Weights of a small GPT-style language model, trained from scratch on English Wikipedia: vocabulary 2000.
MLP neurons of a small language model. Each row is named by its layer, matrix (down: output weights) and neuron, and shows model dimensions 32-223. Each number is 128 + 24 x the weight over its row's rms, rounded and kept within 0 to 255. Numbers have three digits each. A neuron's up and down rows have the sign that makes its largest values positive.
A block is one neuron, or neurons of one layer that tend to fire together. After each block is what it responds to, as a language model described it from the Wikipedia text at the highest values.

L8.down110:161141156109117137124124118124112144151166096169121110122152141133119152088123133100122173104166114094109115055106076156108128088136128147145144117108077118142141168128125129097097164096184116112134114136151116141134121166124138127124146125134150108151176137115130148156118136191106112078103139090134140115123179124085135133131143142106099110171166156100115117149111132110122097097105157129119079130106148121157089098157135140127112123114128136140130133151114144190115095130137079194141146115146177127113129133094141168122110101090171107110119106138131111108135116157114098128
Token after a clause subject. The token right after a subject noun, name or relative "who", where the verb is due, mostly an interrupting comma ("who, on November 11"), sometimes the verb's first piece ("She m-arried") or "also".

L8.down126:104106080161082110065146123140144109128125178123094142137106113140177131127132119115134116120121109064142165116131144146061135116117135128087140152105119115120115124148108071138154129152144076155161111146159129133116162158159143089123124118117155157102110121112117127096097139136115134147109130117124125127072120140172121137149144166126117156116159128101073151122135152148134137129126149142137149161143145104077145146118132123143118123149127155117145110148127124152106109088168109126167096125119123145162151132117146130148137110124116164117107144115139148142157121150072157108
Mid-word stem fragments. Word pieces right after a prefix inside a longer word, such as re-ve(al), con-f(ront), pre-p(aration), mostly in plot summaries; also commas after dates or clauses.

L7.down335:152128160088100118175141157158094125160133157099152091141159092132092157101152099139125104099093153112130161114153114123140118108084115110162113140124103167153137097082148166107140113093167104119096157155180172142100146116152163134155130081164092095144116120153128130105123117129129150104081129114137127134105093178149130140123083123146139137126127122158112106111136141112133090151123092118112112118096112174144106117171133127134145136117121149129114113108133098134158162109123097148119110107148134150140177154147129137091184129135149101104111136102127136115118130137159125131
L7.down420:157114157131106086130136132137143149148187135090174138164092109129167120141128092111157144094131077098127137145136154136123097169117115124130082105175117117131147103103104139126134138126169150149114145170136146147141096096157126150142151129128134137146129113099125050142129162098142161086149114127079142127093097148150106118116147152134126109087115134173094157107125133136162135097162114111187131110112125136098131122147136136098109135119099131134090120164140125112084098157152118175111149158122134178082119163119101119110126127153150106099135113134176125119126127113135147178
L7.down784:163150138119092160131141133146137124128137150116137115141138104145160100104113115161106151145166153095089104147123121154140160133137112154134121170110116108134108136114182195143114144138147096112092126153117170134130139107094084163165123119090142119088133135150073156185128119075106133126152070108157098176121104116108128142149140089141103118139115148126122122139160128093124137102164169109155120061109103144170095131131112150124154138132111173098144096144127121153110144123129139147144134146113129129142176137115115130152130106152145092139106140099118132137115150149146101109
L7.down790:165108171135139163115130104137072154155121138142107158144081121138115143110130118108113127069175108150101121120129134139129130131157088147150085128111100129139178136155170161116087178130110140109072129137165107112113191112126141126164085129155137135100139153135101149152174138137124132101110098169122105131118108160093120114123127127120130090131163130101142149135115174114128115117109128127099136168052145131143149129119140137117137150093147124111120138125159081147144148133131149151112126113120089094174085101140086109145144106161121119109149134169115123119116135148140103144
Commas after noun phrases. Commas right after a noun or noun phrase that begin the next list item or an appositive, as in Germany, Switzerland or rock, jazz.

L9.down52:154141121133122110122132136089114100116098165138120136136115100126130088102113179118125109125104110150136137120152086128141105146153128170108174162137124089115156154148116147121157154128110126134135123114149113084133122157143132125144132126148166138134070123104123152118113139120121114116104125118105150131124138117154146142107131120128117113139094113118180146152113087106152093155117122130131162136177133096113065094103102117153106101127127149131157156164084127147132145117155062086162147128110114111131152167153143135140144122136147178113130079093123153120099186163168141155
L9.down184:149111146119146125160155144132100097128140129114170132143106077144139159151126095128118099141162145102098155131147123112121129096127125138144090111161119108094092087142186155149100125106120144140117130147171150157119135099134130166168115151096096166101132142123123132169162145117122139120095131129161109125094125139101122125169135128087124150070115116097096150079147157130111125141103174073149120138142094127099169148126113165091110157117127135136167123131146090132114171119141153132095114115119124126139120138097122150128158181132114117113165115104159086126114084140143105119
L9.down206:146127123092119145134106144154147111137181139090122071141142147168130132121115122104119166126104147130129100140173140177098086126116141075144144092131151108127141156150119084151122126114071114140153139138113147120116129117132126116142136155105152159106127105104172150143107189129121179130140145178161109082117097117111155139128144121123140141128144134142144173074095159124125104105129170139113119115116125168076129088129124131114126113144123101096127092125099137103138171132142100146138140156148105103145145135092125161128111093097113084119157145128155110129090100067134103142
L9.down544:127130091136094155135101120142147140171103122150096117126136112077164126155178141150112152148124120130164091106125119131145122149116102120157124109097150114146123075101104123122160104151115116131108109137136099110126158148066108135133109186115149187144155094107111135101102154126128119201105126101145094117153144125132168158159123134113138148124089145065086114095153099107141152097129146121147092118135152112161141125140139125134140119150126084191131134129131100117186128168140081090136152136123149135129131145133087143130098134155088126143114116161180151135102102118164115113
Mid-phrase interruption commas. Commas, and sometimes "and" or "(", that break a phrase before it completes, e.g. "who, when asked", "economic, financial", "and, occasionally".

L9.down144:102111145108087117082117114178147142102108111121128109112140093132060125120131095109114159113107110104146148110138177136133102098133121150130148111120132111100140108141140133183136124103202119154095106099143121151126144108139117141124145104154083129127103164146142112178148118147142145115090158153147121147124133119147094092129160164157165105104145125105130121168156151122103181173128133127111120096112105140116131117157133119138115100158121144134099149128140097128115135101106138164137136149114154103106153150136079133112153093170121103131136160090144110121174076188107140135
L9.down188:194098145133106142128139132120158168105141160152126124161117147152112125168134110115121150120128121132119102138142134106092142162131125099100097180139116089110161129137182112178139097108107075121146108147125146117082133147139139145095151152120128145149124141066107117138115127127146086124116117107111123156094158165117146097135116129115144099109086148123161086143116119180103152102114102149118105155192086126143105143132146138125128119079115177115158161124122146125111129130132143089127102180130153152099108112122114160145103139082103138105122117120124147134100124137132105091
L9.down771:142113130134133111148121119089116164141109128163161129122157118126068113151107153147110130119091140106169087094120106107136125131121160132102134150093134132143164127143104146136114123142098093135142146092119095149150110102144112156128129114163152107106142179145137103130087094157115156159105120089190142110134106150114101134162132098123172134142121144145154105119086131134153151178137089110098130109125166125112090097125167142097113142126120119121113164145121164132124077124142112131124124125159154144150116133100168109098118101095207142150089120106116104129106100147136176123
L9.down784:098134136118124082097142094122143115117120151124102096142084104148135120142133113150168160148137153137161129111084123124142121126170124103121171150179115138133118138130118123126135169130153116167112114113185144142100146134118132143097153131130091126120115119148139111129111111135137142099086119126118143151084120119094132187136127165091148129143139136162187101125109137131133142131090081135094087127105117123144209109150064154187152099113149055118121148136156117065140126128143153113130139120109114138108107148124131126099116120154164160155108128117165133147161122140099144146
Word-continuation pieces after prefixes. Short consonant pieces continuing a word right after a prefix fragment like ex, con, dis, ab, such as unex-p-ected, ex-c-ellent, ex-pl-icitly.

L8.down492:134127138122114121110156141127140141080086118095154150096107104131092144096078111130121120120146141068117119144111120134093136085119103118141105127174126114100101080160158149138128142140115146125152155152086111116127151173142156112114162149176121144116200098162181099140153101106127092124091118144116100138123129155168153170095138118098130110132130137143128123139106149189148108134109107099138162141093157111121176163095143136149150140151091128107098133132171142123134131092101079131156103094111117149140120135113137130139143141136093130114125171122125139129101120129154156139
Verb stem fragments. Middle or final word pieces of verbs split into several tokens, often after "to", such as pro-du-ce, weak-en, e-arn-ed, prov-ide.

L9.down91:109100109127084079112159129136163107109150141129130132121110145171159170158124108087112124110125128125097151156116149132132097135138173116138073180149151160145127126131146143112112140108173129100098112116136097127127097104153164172148123158128097183119087119127104118117117076136139115126152117143106138129126161128118132131115158108156177143120086093118116104130128102126139149142110137107110131125068137157140116116091098097098155120138050130141160124119144168136144078136137161118131142125122097110121137110104142159146141070125167143116151105084176101132119135149128187145
L9.down210:131142183099119095119130130163185076107139145136154143142098142108106098110111124117126148145139110152143114126102122118105135163136142113114120138157135113108186094144053091091161119110125134190140121122143070124143092150086162120104149169112148113190118137107147135182118128141119165139113159117133115132144102147124122133130173149141130153150101122157141141094082167136124140111084117120167132176145098107111103123121144111130121178140147147101098118111121151129138125129108113115127110123099141133111090107109123139151098130124105126111101179125112140135126098136105098188
L9.down221:130107187121170068107085083141107117130152137118117120093092111148081137126145147129095140134110132120136147148141145103112145141100122085149145168168109090150136110128149139099151080101107142148137159146143096166110103154119112109156169096135154107162162125133106124153127118162138145134120126110135108116115148140161086128121156114132120125120146165127152105153130096155107115115133126107131111145110145112127138115117166103121137150142141135094119144104167095092123171109142132130126154124125113137152112120162130090131120096117159144168109136142138119103135133130121128152
L9.down493:091146124140144143129118107143125164149141113151121133144129152113143145096133114107111113122117151122062154136130145130137165067127143122203121100143136155135096116132202139107114170090125109104138131160154134103131138149164109158151141143093086163080122083156131129138121153102146058140139131101140161111130123150141152141126097156094109112070109142081107117151186128150132151143124090086140087106101125087116152131130117138125128115150081140144145144170167148125112133092123154117132144101162128073083130122161122109110112150130151117141137091122125189126123106106136136105
Verb stem completion. Word pieces that complete a verb split across tokens, often the stem or -ed/-ing ending, as in l-ed, br-ing-ing, enab-led, dro-pp-ing, hel-p-ing.

L7.down473:140155174114088119159095093099106163094134106157100113122103133121145127128136141119155112203103116113169152156124159119122161109128129087154183128123125110156207144130134101129123107138120134126101145133147109173161112140125137148150101122127117135132124137105130144108096089118096185119168169103116091164171166128098121110157103099141133130121141147151106139146121185129131135104143112123121132100111133132120066192105124136083096107122115143081139081122128131101105146140117144139116141143116148131160129105111140103113126120132130139111132138122139144143132154088106130153
L7.down724:099128159130128182071123154102107091149108127103081124159115166171168111083135135123093157095148125089123091125142126119142159108150105141128125109100114122151120137164138130131137145161117096132099143106153108101125153145081142125111147078146107135134151147140128137144145146098122139132151124090159135113115186083113137112108108067141133116088122095114161117087126158107153151119110156148128124092162152117126164115164120133109081157145100120135122133163142154122093093154078142130128125094161127112149133142118106110123151174104174129170120146120143158091083112142121124106
L7.down766:120118120123150113133090123129137136160145118110107191127097139146080145078091154101110100093115089114157106138155121150102149127143142107092165109096161158121099131130095106112154118126102115142164150089152136119132165143102132101171136094091100134074119117132136107142107150136112102114156114107149204123145147120138130125168159134124098166111116138118119137137119120155100105143155128116086128115118131132125106126109098128131142141087141172163096157152142130156133136131086126125087142105098145157156117103100195145160156122131177122134133131152094164104150167125121126141
L7.down818:129124132107146109140099115154145042121149084115102101096152140107136089083140144127117142141125185116167176119147119117127125126109140130111146125118115077134094135100127155171140145158083108152133157093196121113155132072129155149152131112128155139142090154139109115148115109118164147150130121110099126166076089121091110111151109098118113142116150161095124112117125155143123129117063171118143152135122121162123183173104122104141144102148083118116118129124114098145115109137155106131162107121134141121135161148165109115159169130143169110144115116142156129116093109156135126114
Mid-word subword fragments. Short word-piece tokens in the middle of longer words split into several pieces, right after a prefix-like start such as con-, ex-, in-, res-, as in Cont-in-ental, Inc-umb-ent, ex-pl-anations.